config = dict(
    d_model=768,
    norm='rmsnorm',
    norm_eps=1e-05,
    rope_base=5350.0,
    lr=0.00194,
    beta1=0.95,
    lr_head=0.00377,
    warmup_steps=0,
    final_lr_fraction=0.0,
    doc_mask=True,
)
MLP neurons of a small language model. Each row is named by its layer, matrix (gate and up: input weights) and neuron, and shows model dimensions 576-703. Each number is 128 + 24 x the weight over its row's rms, rounded and kept within 0 to 255. Numbers have three digits each. A neuron's up and down rows have the sign that makes its largest values positive.
Before each neuron's rows, "fires on" lists the tokens most often at its 100 highest values on Wikipedia text that the model never trained on.

fires on: " ", " B", "I", " C", " A", "F"
L7.gate545:125112118152129132123166108173103123137120120142127126137095114130122152132124148100087152161128161106134103137097144153120137105138107162109154099123130141120150142100124144136108132109154122168164106150120157067112116134138145130099145096099105153139077151111089167096097124146157127098118168116156125118120099145183129096137130137161152110116110120122088117141149121196145167112168
L7.up545:147087120079119137061133147119124135137154133115096159087109106138168117137128141154071089106112099158126094126106084144139163109114139144190148156120105136134135144128127124148166133124124135111107139138116119127057119163127142094170147182110122148180170091160147153124125139159118142111136140082149169111126112146102113128120093141110098134146149099129136109101121115147158137119142

fires on: " (", " ", " the"
L7.gate1220:126148120106128103093105121115126188067106108081130133135126162116166089143128148154155095113094119108132150138141110140196149140131158142156162076114149149123082107190122154156138106152146097165153132153112121111160109114152097133139163128137145148145127121128115116146178105117126155110142131101134143117146111132118128123099165105151155165115120108137120125134128136123111171174138
L7.up1220:118125100112108173157132129120133108102152167160096112120135071081144131123133167157141155128130152154129144143138102155107161141106181152114127143137135122086141132113106099087139134173123106109131162139195151110145149148120111131117109108145106139135113136152096049130123160125156091137147152163171112136170123121139099119141109154134126097119119129096121139148106100140121086116157

fires on: " on", " of", " ", " along"
L7.gate224:100114108087178138096141153162111135156096147098135123160167131127153175119113146092142122149148107124110108143130129143107103119136104160102146089142119098112149143127142151158117159153098079159146123135091168139182139138101148127159111124136120111115142108115135095106100145154126185096129144145107128098099098141104148066157163155120137129123130157183133082116159158092169120166103
L7.up224:151136123094070105114112138124117177127159128108160133163135120112109145135144123126169140100115184117155116116122143137144149117097066164096120087142137147103129143100102145163162145152107110136139149102117103119142163152153114118096135153127132133162113075109157162104135089114179146117103141126122131130162120131135144093138152113090118069110164121167080138126192120114145120147093

fires on: " of", " for", " at", " (", ".", " "
L7.gate1354:089127129167132152092096116099127129088129139166077081161130157116130140128091155136150116108138190108180113121155142145160119097159129100118132119118103112114178144128135115130165114118132108119110116161110118156118134146120163144133118124150102146121110075103135196159082088139160128107094132138109121143148114111166153143066147142151130117099177097127168113135089104131159108111153
L7.up1354:116143125143147108118177107120128192116128108158138169194116134125142080186078108177141133081110117127134125128123135133156090153108122085102115140119136162143104173128153134113084095122134093123112149161145100159129148109116162150103103085154163143134125160104102105126142126096105146096127136132142125121137134142129126106135180144120124147111097105152116111111115075134118193139127

fires on: " ", " (", ";", " of", ":"
L6.gate1661:139073159152136118086114182141140123152114168116143165111166143157115111122129164105134142146121140124149142080146163084134154125135156143120112181120158123129115099161116144141114082167150097131130144108148115113141124155151109091144054135112134136146152150112131140132137134126116142149128108143078123133121181145114158133154151106107144157123137105162113128132108153115174138150118
L6.up1661:107116154088153158105103103143135080142137120164099126123161146111146112116101105074149098140114100093132111070132104114150170155118087149130111160162160142133130117115114127176157149102096074168140138184136162117133100131111125137111128139164141115125126138135139127109127084147132134156139115164143118151123102109144094147123138084102069096109151172083104116172150163153092113124150

fires on: " ", "ed", "est"
L6.gate266:099107116096110173165120167112107107164198134138153172147135131134152169083115127139125154151100136105133130132122138135119085104117130074161124124132124132112095133115177140165131167188130122119141118114106169112120128112144161141150101126119116111091115163104193125112086134118103148150117113134105149104083102061146100152116105130142127143186133176088141124139127136143121143133083
L6.up266:113105058120129137113099128143120178133115131174107127138146160123125068162146148114108134101105136160126074149137133135142138158120136151164094122163131145163148134087104083142150119115141134122148120139099153153150083121139137147130097106111123116115104149112151141106099149123141137106104146069122147164112128126123089136112107134126151162141122107142123143153120114133151106109132

fires on: " the", " to", " her", " his", "The", " |\n\n"
L6.gate567:103151111112130087122092119134100150179149149158166093154131146139095117135167118140138103125129112130175109142121116153111116139128113142096109151125141136132149138144162102093135150153155111095153144122169092140131083170108155124095128139126164112112133113139100107077120116117184106102093130133101114153132124162156128123166162098158115135111083172140081115095156099113131178170163
L6.up567:067126115120101137091137123132098152136128121147101120161096103073153120128147129125136096115156085139124093148125141106142140129134150133132149141133134089131127091142122129111099138151162112113165166135147129147128147179128148129140134161112101148083114119116143103161142097128135117152139116144180142124127092128111120125114119148183093100138151129150147173131142098149116123113149

fires on: ",", "-", " and", " "
L7.gate1977:161131143133125132092125162123131111111160156137112152136106114096144089141128120112156099133129127131130126123139125128119119096159144124147093150148149106101110148121117146146163125102118206106105138157155106123133126095121178097120081124130157110106106137158148085172082151144160114107129150137166110146130147193125149122098092153131109153124139104091103127108133122122109093092101
L7.up1977:134100099126183146124154105145089078145133117114102115113138110108120118092141135141126102121138098103121102108148134145099098157154144131092084120134115155100173159136134121130150120112085124137116146132162138129127166144116174140107138133110143076144153142146130103126147109118117121085191120150154117115143137171113128145121124116157141135094181106105136135111099128141139092117146

fires on: " ", " which", "1"
L6.gate1688:178132127149186112132106141178126116157114106122168082145110103101087113086160190079129159131174097105133112110120123099152118122135144086113105095139100139121104151168100141144167096144129109112117108142148139118160153131137116135140095154106133159167131109147106133116114164121112133129149136130140150102134092118153120140135202130154159120156133154136132113085145110124151103161158
L6.up1688:140134109112077117113195092094126125144153158110147132130131123119125118117111136120127125108137124129155168102166077123111131088143121191138170146121126160082120107125104083103130077099138120107071090118114133124076161130137101129141132140128079151145121112137139124094138124150121130096137095134124095188130116112134151189079148143159087123148187135107090114140192152127129145106149

fires on: " (", " which", ",", " due", " because", " who"
L6.gate1152:162135142117094153163149122117132163078146147122135123150134099129124120111144095157144125103148137077157178128111125078169147121092152129127114133123115096169106162137143126172130140126142129145112167125121154112142137146118075124090148135125158137121132075130090112117190161145119164102142153171108137150169117159169141182154132148130121117115125166161130111185093121192130122131117
L6.up1152:130116140139137140141137092134133121107144114152103147120148115110137108163148131133138087114122093128151087153111088116107120095122098131110124103148089132090131120136112150132124129140101078057132092104151109120122141104123102168151153123185147171140058084101115133133128112126109141134140129131103129169120092148123137137104163116132153141120100146125151129112073081164133084127131

fires on: " was", " ", " he", " is", " they", " she"
L6.gate1592:164136145171101131126144157138167163138126114152150088110133102134086090148175147091138131130104156121157143096109122129173119178141125163129114152082146175138124157107117069137125129161137146119125122088149144149149164097142172142127132192155121119128144130144154109112111130132141117152092134156131132147154128133125135131106140104143082148106121178120135138115131162136121114143126
L6.up1592:122137106127120106108124087142119071132191157125144094130163089144097123108132142137109126145137128171147054135132137142134152111123134101144147105122139144106122078137167105116106120104059122157136141088097065092141183125122145100087116183104139154066083156121130168115129142115105172112101129182205123125081112117142152147053168118163146103108142130129106111148147117105077117144115

fires on: " and", ",", "-", "/", " most"
L6.gate603:114105109148134202130142164129128153149136137128083118143127146120121098104150131125144098114145125107119166121155142119185113083139166141133131158140119153098158161087123151169156154134133183153173132133130158161116154178148147137134116179109132130107148110102093138104129137125126124097138149136139132114116117144119156101090111137139106134122115138142105133108112081095162113119149
L6.up603:163089106141101152093124092135140147159146108158090114119110098168128141131128115118104093130140111082131123159117156099119136115143106110114123111106164143118153106113108119152118128114121150160125114116165156139145151162111096135147123112141142113140119130174096104119113135119094125169138123139150135111126141097114057115153126125116103128146129132099092120151116157125153142196107

fires on: " the", ",", " to", " and"
L6.gate232:165129127112141077122164141139088168154173092119101094112153128129100162150114136088164142130158119134125082095130120165121083104125125151063154136091134136112145141157146140109098143152115165181150134114151106118138132145092152118120101160143154130110138150157171095132133135101102126080108160126137107161113092151108138184108103110126124101136126123160131126130145115136125091112185
L6.up232:137137149159161109085095121095121146090134153106116132117103087137133139104152136148160140149108154100151108142090135164115112140104141165125113177119139135136112142187138152124135136129125182110106141136091122110133161115104116101117110124148143140089150141130118106198119128140165134183124107099154155166108107115136117134099111099162131098134125160147124068166144050160141164097135

fires on: " t", " dr"
L7.gate2025:111140148097143108120148083126149129083112157135181103105106120141124142135124143129119168117140136097111135174122106095133124090140136128135116145128150147151123150122111060120105109124108128133109100152109123141101118104126138180119144135115171143155117156109102105146163125084133124129136123147114161153118093101132139118097115118115169128089153109155182128124139175148126131131148
L7.up2025:095153169157130108101113134110092124139170125145142128116120124166150120105111137111115158150160090090082127149154123124128099092096133124075144139118149079158138124114116128083143143106144146136115132115121144121112132135132137139127094114118088136118126121157131174130139171111130162112148117110132127075140114119093094111116140102165123088088129116100124148172154116116150117123094

fires on: ",", " and", " ", " '"
L7.gate1266:158159206173144151119174126107129128098091141143153111165154101135130131086111071119161080141159130114139128140104106149150107113121145111158093125152147157142123122129124117133177115139158107164126166133161100125113141133091107159142133092149136083146130107169086145112157152147052118133159142102126130101099163059149121114107131114077189122161122148109123107154180135123144125091100
L7.up1266:136095146149142110092146134161116156127137088179126099154110103128151142122118070104120113150091085136128122180081102106141155115135201100142111161125115138128120101133143140144102079125107144158176105103097106148111134120131117120085136099149148132136150203109124142109120179140128156107174117130169137151069151141154127122123128131140138135125146106097117162091155148136092165134159

fires on: " ", "–", " (", ")", ".", " of"
L7.gate106:132163125164135091128130162126112188117127100107139147148123184079071185185102113137172136146107134106156161092138090103167173172096102155159095116102128100133112096156169141119129117166158096137119154126110151150124091133121138084144096114141115120155072066166146087174141137125158112164122164129131162124131093124142129126108143128144138110122126119134142144126121115114112128162168
L7.up106:097117103092098117155124143170139094123108137103112156092133092117151110145095130161090076111117129104143095133106146120122166124117149130127140131124116124143143124125124120128139140124126134158142137104136144105112137100155173087147118172146154164161081120111094140116126123132121104125123118145161103146133115093115175112113132140136150095141149121147169155144110102087125175136148

fires on: " ", " ("
L7.gate1276:155108102116113135143091122135121094141115107099120119117175120123130180130141141122138100122107160090107128111103093122142107129158137136137132135111146103078099108144153108108139098110144111092149167159109157078135138155125142148126102110134150136133118139137140132124129116108102133119134076090141169110167138130075124126111132150108094106103107152111145103145081065103120102094157
L7.up1276:150154080122133133127102121133143116128101132143138113150159114156149151134146150107110164145137153153167125116119139172119154138140127121157150175106127129172185133106139120138133124164134132088111114128084098131127103156109148119178093116134108120114114133082106153123123106114140154152121157140179085196140118126121106119145113159117139134171120139132148127110121074117106146161122

fires on: " (", " |", " of", "=", "-"
L6.gate996:136163175119100131123126164123159121141142138157151142084083130166086080166159081100146107125155120134127134117084114127092181146121138102120098115122081101142173124110142130126122115156121129098123126137129111151133168141140116092117130131170132080101096095106126148116155145158108139198122135081148140115087105108125120132136150144121109127120104142172142143094134141105081115145127
L6.up996:139147144127062084149160153118130102134104130101115181109176114127156160119165086138154079113075088141147083094121127106146116148171108172119137121141120138145169116170066119213115124120130082105113098126135155101119082117073134082108096095104109111055122132131116147139104123148144107123129112150138159205125119122137156154107132146121123133093116148088095145121127092188120122127145

fires on: " to", " late", " and", " –", " end"
L6.gate1177:153079091107138114109102124114151090170160142096187112193157138128121122144099123093139101108208144139170136111120140149118116102150148119109115118100107126133164147145141115161133151120138087147103164092129103140132109105138157122097163136118166154142137117141154116113116132115096159116129130112110149133121095143141131149069097123115147124134167110142115126127136125145117112128156
L6.up1177:132174118109122133134141153129162116171111127122155119140156144145147134106120150113118125142135140115148139096136107141106083097150114136059120140146168131102082104164099168141142114145127180141135136125133141150154107116150170101120160120115107157107120124143145136126139156147140152138153114122124143151143126130150127125139147146109164127116106156174156091167116090109121137100165

fires on: " up", " Port", " side", " out", " south", " off"
L6.gate762:129141122126114153095073168163172100136124093133178142116093149140133179130145093151152135098114125106115118115138131136154091134176130091129113194118168165142151124142126124133135154135136089114131109131161164109146107118138131095139127074151155123138145131127082156102143117143109126093126166134118135124108120107146106095111155166095136130151109126154155125154124127163099091092131
L6.up762:147134125130126135144129107111149143121159131113189151121126109107126122113062132127158102151145119119107133081134091104080120165158137118135113106179132124093147078151100138151117127135124122166141096182121135092106115101123116104093161111105135139073159099121071146156112158149115116135142141141121124110111096116159079142091147143128174074162143124121124131113117137114159102108106

fires on: " Le", " le", " La", "Le", " la", "le"
L6.gate871:142131119151127098157108125145116109152160101144142119114121114104118156127113150148116122110125096148117167139131140138140094099118134121178154108119149143096163149145166176130138098100117109102139118092137119136151154138119126119101109072136122098082139150122104126134144115096135135136118125139128107146126148158130137105144137109104116124098105109164116161166092118111133083145114
L6.up871:118096153121134119162126120155145103158164132130107158079132119106171104153104115160144102129103109128138148100121132155118094111115157137175167096113169125150110094113140143108131131150128125121125116120154104159081163150149119146088152116144092131140096091119113135161127135132096132117169142085176148127159127118132105142097141100157124107115117091089108147146114150134129107113096

fires on: " ", " that", " released", ":", " /"
L6.gate120:127120147133181141088119123179089133123136113106125151129153134153126134134132108148092148140124100125132118146109138145109132109114133099119130156145140188127123127080187154084131128164164206122124146139108101105082157114100076157151108130113111130147099157105162102116099151127129132115124127158136141116119143125137141126165129142160126135137112115106105157126130133102104160132115
L6.up120:124127132047138112107126102162120098103119125151145160132145137142175113140138087110086161109139126098135132104148117160151119119105104117110113164163144134167139086127112101146103127132102092101155141123141110104144083147111124166141182129155112148134139085163144128167148157146125163098125167119138149099124146173149142127136148061167128115116148152121134152157101138147142117149118

fires on: " the", " for", " with", " |", "-", "==="
L6.gate11:125113140131132132129136140175154084176127083151116134134177140150141139122132117115062164116110124129132092126132142122149165141140127077134130137123085131111097111132135123124172098166136113143141141114114129118124123128159114074153148122111130110118156158116125108146096126107136150160138136156128124128100108107107119120152125124103165194141080157127042144095112164070138078164130
L6.up11:113128152104115138109100159108153137099133137113105123146137134146138167107136141137125100162111145142106135132130154117200143156159116155147086156103138132142143127156132184122130147119149135111131097105094162123135099123108133109146093136120109149132127102153122134166122136148104074079111131113136147147189148120100124124161103134080145148110122170124139127110136143138107111112108

fires on: " sp", " bl", "sh", "Sp", " b", " t"
L6.gate1488:116092137133119133090185159104166132120081122123146120129150173146127119112124118101139107154189149049102167150118113118139110127165103153080128112062139113160132115144142130139164115125104116170106138146137118102120143105109129160110143133125094126160125104149097128182111160169094158088096161145155153080113131089141181097076154160149113148102155121097133087134153106126111125137110
L6.up1488:132146122140138144099143137110187121142125104115106137097153139164149095129150126121140150162153165111114101115080097161185116123106173147098137153102163090156076164090097163152125160149153133132111123118098155155136168125125137181103083101186104135134114139155125106124158121146114162140147174141087084111142141100180136118132118146097120083076161143074115133109133041116138140116121

fires on: " and", ",", ");", "),", "/"
L7.gate801:153141127153166150138165105089145167142171122099127125175143118114108132106103121117118148124151121146130183137119104142143134097179169120129141109181123133163140131112122114103127116153144077161097118122148149121151118146054133156108150162136121101102071132155116121119162146150086118160139145157170153143097123074088128101154110153127120136111153134182098170094153131095216110089168
L7.up801:119113102119130104136113117167175169098120118126125139157100129103107147128115113126094147123115131120129111143043130108126115139118095115132145149156091114147138118094106118144159058127131157169106128132117163061148145163093145124113175092097098123150093114186137164119126162143106132138078169135095154166120165159140130111129140123112133111106102164190077168134122139106105128159148

fires on: "\n\n", " in", " |\n\n", " both", ".\n\n", " the"
L6.gate1262:123100138132149131136106172145119101093135117140184139134115140125135122127117109136105122107141168134128105165176099111124083167100119140145159170159106129147108114120186120129149139132180154138101128138174119171118126142139128142159134119181102113134115142141118127170142102114130141169123144155130105137115100127122136109130111142123145102115078129131136107163140132172120195154161
L6.up1262:098085091140118141143117148106100149100146151184152154155144165100141166131110116173126146145122125128137135118153107129152127142127164137098116158083153144158155142118100179114120134135138136113151140110170152165098108118105167079064133130117126136157152081116171135107106093145143144127128113165140135125126155145111139111086071119165101113136130127108095141159123136163101103114118

fires on: " by", " to", ",", " what", " with", " which"
L6.gate714:125129120119145102109128137135115184127079148156124150086123114126119114111120100142140126138155085109134153162125133110107118156162133127100148200149150122127122160189154090088124088176134083146146120150140125136112154136151159187153122169175137161141171120154147132126113150095129160083118128129154098147121141160124136138102162107139111130131141114155128123156119134124119156130139
L6.up714:127133118138091127170124123130130113096121108148080153145138158151104131153128131068141126171145132150127125161148159142132129135127146146181100107083167151126132142145126098106146167139117092156119111100120112143142128125121118137117148150154126145119118158177106120150161111095116137131133148127124126126103117148138101141117135100145100119178108135105179140122121086122107139091130

fires on: ",", " ", " on", " (", " among"
L7.gate368:130119126116138111106118133089112112097158138157133138143126114150101108122138151088128175145140118125136147112139084119172090111080152139128168123149132119149151117149109116141120121093148105097119091176163173162164139147122100142096160074123118141075114156129132119155135138161155127151131124105132113147099178083140148128148124127146144129125133138127127132171102123131109125088121
L7.up368:084140156173131162128096103131143094121103135099164150135136082145114111102166168118145115122108145084089134153142115173124139179111160160131155091154116162129123124172154128126119192114136126128132140142129143120117140145183088162121184132111147116114129157119171099149129113126128084102130110150189145114180129142139153151077119123114120109116116118097103119195109158123126135136108

fires on: ",", ":", " /", " \"", " ("
L6.gate554:102097132108147157089133142082149147170112128151128124125108102120109141142144141156110086112085137096143142140122098111087139102123166119096132141135146094133126139124091088143136160108110117124116124085100153136136114151136090097089124084121139199104154146147162123144158082128136137098103157118092159112108103103135146120138160174156080134099115151149137115112144105187119116111099
L6.up554:100148129184129132154112151098126111088163138168111111076128111159145114139125114133089127128142125105117137132113142099143173146106136138109130129140103129130156089148144104108089158150153110141079130083107144106157142096118157111132115116147144122114109109107155160169103147132121126159131114104143128140127080111107088122172093160129144129128111109120138128104118106153099116097135

fires on: " the", "–", " ", " what", "-", " with"
L7.gate891:130146135105119139125132132160161130129130129083109098155103098110126114117134118075088170131181093114122131106181093168112139149138132124118089154122144188108164133134126141142144153116157085115131140120169135162160124142091132135090087175150137140103137123098122119168113127149120125099139086108083104152143140114111085134172178107118123143124097149150124147116141105131101107125117
L7.up891:149153095093088193131129126130128138166158104135096121133140174145148115161149144132173155114168154115126127074093151159171093123175120107115129156115141107099133127135089137156138142126172111162108096134122194139145117130090146100114161127098139132141165141096120142098118118144157142114130144080132138178146104113151128151139129139107160110144146075138118145117126144114112135108161

fires on: " his", " its", " her", " their", " and", " "
L7.gate913:120122140153137131135147093140083127129104143155112143131106137102101113128126115165121120129129110129149152084110077128126086158117080137143086081158140089166118098172125140133140167100108155119192100127130160121130159162127135086127150129090098137137114151147177130127121139146169120167118112127134140126071111131064129109132113132188115141115105111145171147120141122148086112096136
L7.up913:082160104128171163161135142120122143139130123129116114151124136135158163158121106107132132170144137137100095154145136128132166081116113129118097146130148153109123140130117116081131137162140126087158116127138123137129147124103137143139085145097133174138126124129143147134113074140139126119157143175139116108182144127154074102129121129167165136149087127080130084141129105143147136101122

fires on: ",", " (", " of", "["
L6.gate1300:088119107111160172108114120128137157146112145126162145097140134128142156135092152156147144123144144110114082150157106097172135105145135170124116114137142120121124124152117142136154153101118134136120076116099131143102153111127059152085115154140099131162090158150161154120148135110123154134101150105161108138118179104165135126151154140140121153106135120120124112129111113124087117159165
L6.up1300:168116120167195124111177134136081096137130131150138149122169136126120098097122131139165141105087108099159111180146085115125151110095119164147092166109095150142141118128160146119060167174131127109121111150116112126121105153142098123122158144111140146108122101137150140155121154131147143138145129124150102162149123152098099138113117150108131129120126129146168128145119139112128100157117

fires on: ":", " born", " (", " his"
L6.gate1453:177151143146127114137180145145126124096146150135156093180093161089146143134126118125133154140120106148118132109135140134067121154094167110156124162153130133136132121109160113136117090143095144132091122132117138111118145137122119130118109089146163135150103151126123128125101135135112144145106084114125104091116119117117139142111073166106129138084136095120106141135135126129134126158164
L6.up1453:169115122137119138114133087136117111115081141163131120150123124077152102161117132118096118126136122100139088135092143132134099111093116144153122142115095104175126164155138135105130086117106137129131130132113144134094132108154050119175107107117160121101185112111120068086171102145149148151131110158135117111115137104120130124140137135103179129074145112117142134140113137098113163114145

fires on: " ", " August", " July", " March"
L6.gate1296:134126124150126163116120138107114120135146132076126158110124140121153106175136111107109116130157129115139116104138145130155133113111123116123138112079150085146132100122155129175163128137164142042162139109099150132117147132137108086154163093110094140119120131117107126132140122127121104141169115112124172133098100126196098130145113127106172114125128186146102133146119117095123096149140
L6.up1296:157150098143176141125156154069130171142140141115120186119130135129128131152123137118142107101132152136142108103113145134119154125130122098116123133131131127146086110093128112093129154130116126097118097144073133149121126109188128176136099146135123122141121130091092136161134133121101138115146124108114109147120072160139121171155171151089136115105097113103101146163152138128116083128107

fires on: " ", "202", " September", " July"
L7.gate39:158148134117123105106074111132110117135145118115141132140171110088149195146108109138113155111154111119132128158120143170128111128145155147137115091084153113123160160091101153120158160112146114107132125130154123100112180150065124115115138137129118132124108138100130165148165131128093112121092164083147146119132139164104147140131126157121123125112104122131084139159129155089131125149143
L7.up39:117111163129120180152090129135122134141123165143132116133127175101117125124097135109126105175126159134095134111125119133068084145148137121153139167126145149152125126144112142147081155138180103155134154120118106090129115134131178155164143111166132121144085090083120128163100141120168114118173106139085071147129102131118105146120106149113163148110116157129136122095121098163058108115183

fires on: " of", " an", " at", ".", " on", " under"
L7.gate532:157107131143143117070127131131121126137140113166093167153116164123129118112117106172118106142155157069141120111155132137146101115133143067116097173142145115145151118084067102129125169118092134126101149139110104134095092132127163143099178142129109141107179099116115142141107135120107129107116122113125121126110130160094123147118185157105146116148087117129120137086155115136130106111114
L7.up532:137143107120155101129136114159160165121150120142145142151149138103147129081123143124118161118098117140138119102120140107157113120141110099131176140137120129076131138118116151120116131126107128144136147168096134155091117112143121148095129120126130122117118171170152154129118093089167127098127156155105119133092163148163125122128100079118137095142144131140112124134119065129096148101172

fires on: ".\n\n", "\n", "=", " |", "|---|---|---|---|---|---|\n", "===\n"
L6.gate459:167134127117132158093163139099153123119151120154133134111118175110127080102128135178176117114123118105078108127102094140113130096104161124115128112102109094136150153097120157124135129166102110094132123142196109148095176172041119127090101150118113116146101082134142148134103112165129093142162100078147063127131117109137105148149122140135135145105146140124118103110090122133132124126120
L6.up459:101145143081116123069126146142141158137113115153159113165156140091110151122157118134083129107113137124174119119112086131123112065141113147114089107106141163099132140132137142155149131147159123098097151149126171131153116153168138107123119125130138128151065121085146137162083107126116129127142129137147105157108084107114155087146137146152152163115124113146139079144134096060129131098085

fires on: " a", " and", " to", " tri"
L7.gate1138:150141159137121104112180134109137131145136120083124133153116102133144118141146110108135101136105116125122162124122138157120114082185116165125089165168125139156086122146116103153125155113085137118106119116156094125140113146093108119092124134125174168131106134135152128115139132136086137072166136108080136139090126109146144142126197113126098145113112099096121139115106127124092147131120
L7.up1138:160141133168147147129134146146128080152118130152096150107108089132170104114193115101138086135149169142105102131098138155119173093137133127104088117118163086128102180169093109163124178143121181191110157099139079118136110154111147141127161141159173120102136144100143173116123120117118148142128121131143127161128073109145141114137119096124130132123114094167157089140135100106159131160118

fires on: " a", " under", " the", " as", " an", " no"
L7.gate1241:092074120116106161104137122169156152139129098150120152164099143101134112103146144107134142098144110139107122113109075169139135178111161149102147143159148098114159155142177132135151138089095117127142142133105122120152049142117169157111122163117109165100148131102145127123121150123093137143138155104172089150108103137101126119112195117150148158125094137145085140116121124161157138138120
L7.up1241:122150130138136084156146143126137114121112154147125141132143177128097121161123110092123174153147110152147107101115097115111080184071127130110154135111164112143157180135166091112115156112143167120124146141131109129119080142124141115131148132141142161120139103141137153123163104096134145126179129096125161208116115095142123112131080127095170101104111160152117114079142134141126100131115

fires on: ","
L7.gate751:130166184112129119120110127123119111125088133130182145127128092144086145130140130150166144160134073062131138122095116101163160120114154131118115111162102120134104115157170125126088127153100111143111160134123116110106142112151131146121137131172117114176085063130123120180133089097092152096069133153137092148097145176132109124126137174129130152130151138109113130154173124106124101125125
L7.up751:135138141111099172094113151144105130120127141133060142149136112125133162128119143167134138149113136159100122154081126127147152136173130154090194125127129157125163105110114161089130119128146144111124111149139111153089136146185119167030144144185111139125096141159175069148135171128100163134140108138146128099117160091124079163119104116112112139178145128145128178120105077114162119095159

fires on: " in", " as", " "
L7.gate168:144139138109123158130089133147088128102121181105116150112109111097110117146098122148104128134147096079158141118152094138122131134118167127115126131104133075170126091128161113126126150097122199118129107117126076085168143134143077124133113108117081145133138181087132140083108157115151144131122140098113139136094134080117120146110170136116149146151099097117117163132149105147109108136163
L7.up168:127152101104123144123155142133140139117154132113155166120140129170162113140096074104125141124175152144148106139162177132122127146089141112134114149113121132131097122128125157182142098147121079172119097127104145161106091161155109148100105097139167108150144135127138146142135118145113118118111113145121113098118144081134165152107125129138142085159121113127178084138113129071093101139136

fires on: " ", " made", " make", " makes"
L6.gate333:141124188135098172174131128139130110163113111099106121095121126137089130151173113113135122113150161116150158108107067157111120096120112082103132063137134131084149114133110114137078087132114143101123147118179123107113108120119111098136176127137124135138140123101112123132125103143093126161119145175153132127118118079099107152155141127111128108082132148137124117139154120131097131086106
L6.up333:134104115125096191163098164151139119142103098099109174109137110130179134131104147097129120120074167145084070114144086112123133133150115189089088087133098128144113141095153134116094135141112125121141134146116123090131160072068135115178143089078135130151168154110148119113100149138098162136181150169181107143108093135151189125109159099141134135149114147142118106145153154157132121101097

fires on: " until", ":", " ", "200", " up", " ("
L6.gate1993:185103110083164091091122147129085136169114161078148121082113153145118152144151107137138167112126161115187111115093118131131133119158131102110162107126164132133144113169099152149156148118145102126112174131166102127132095163118121125130149122161154141114131170138128142128159138128141113136137127172168122135126095127138099120157146119164129109125153134133180120103093159141144135125145
L6.up1993:143160121107121099133150085107131109115128129096113136133145140136073138087128047094105111111147129109118131088094166155199142116120095114105137165122116126135120168142113122129153090074109105116130148152142086125115137131092135134142092145128154135164172121160082106129141123141145161204161092105102118121145182095112145138164100117113132126154156113164110145118114151159095138126086

fires on: " P", ",", "P", " "
L6.gate1116:129119154144126125124180133153119091182167129113129117132132090169126116123138120150148143122095096128137065153126149136135136116149085118138131088095158145171147136145138106165137149127101132124113149141126135093110094112155146159118143156115131125085110144147135121133123189124140132145095128163163120108143144153099151114113147127148157098121120098108098123132100147175160113152154
L6.up1116:149084111107130167102121115151105102097111131131084158117132142122121119146119095088087135083136088167078100127145144116122127136107141126167077130104152150111143132148117148127160093146120141147179140110138086155092145111153104106149073115136129153146144127109153095192132131161120142118170151067103106125153163141182114115101095110116112136130130128103152129123109166135147143153115

fires on: ")", " ", ".", ","
L7.gate1919:117096142125146119112144128172169200145128112142144124158140132105144136153119133114120113087142134140106141108125090140123153120084101158182090098136120137129150138152138082112105089148139181165092117109124126177132137146107096120113132127124147133118098161119144160108141112106120117091158106093128146137116123136138101167099127097151088119184131135137120130099119113150066126134114
L7.up1919:104090085103153074127142160131173135101159095147134150140178123114130094092140131178181143127132140122139121155128155137121144132116128102156107144127148172163139126128152123129126070170122145141103135127100128141138119133150112111117113152112105140128103157135100100115102142148126129124115146129123111120118152114096134167134134121158146091125139151080133156124109106118094134135141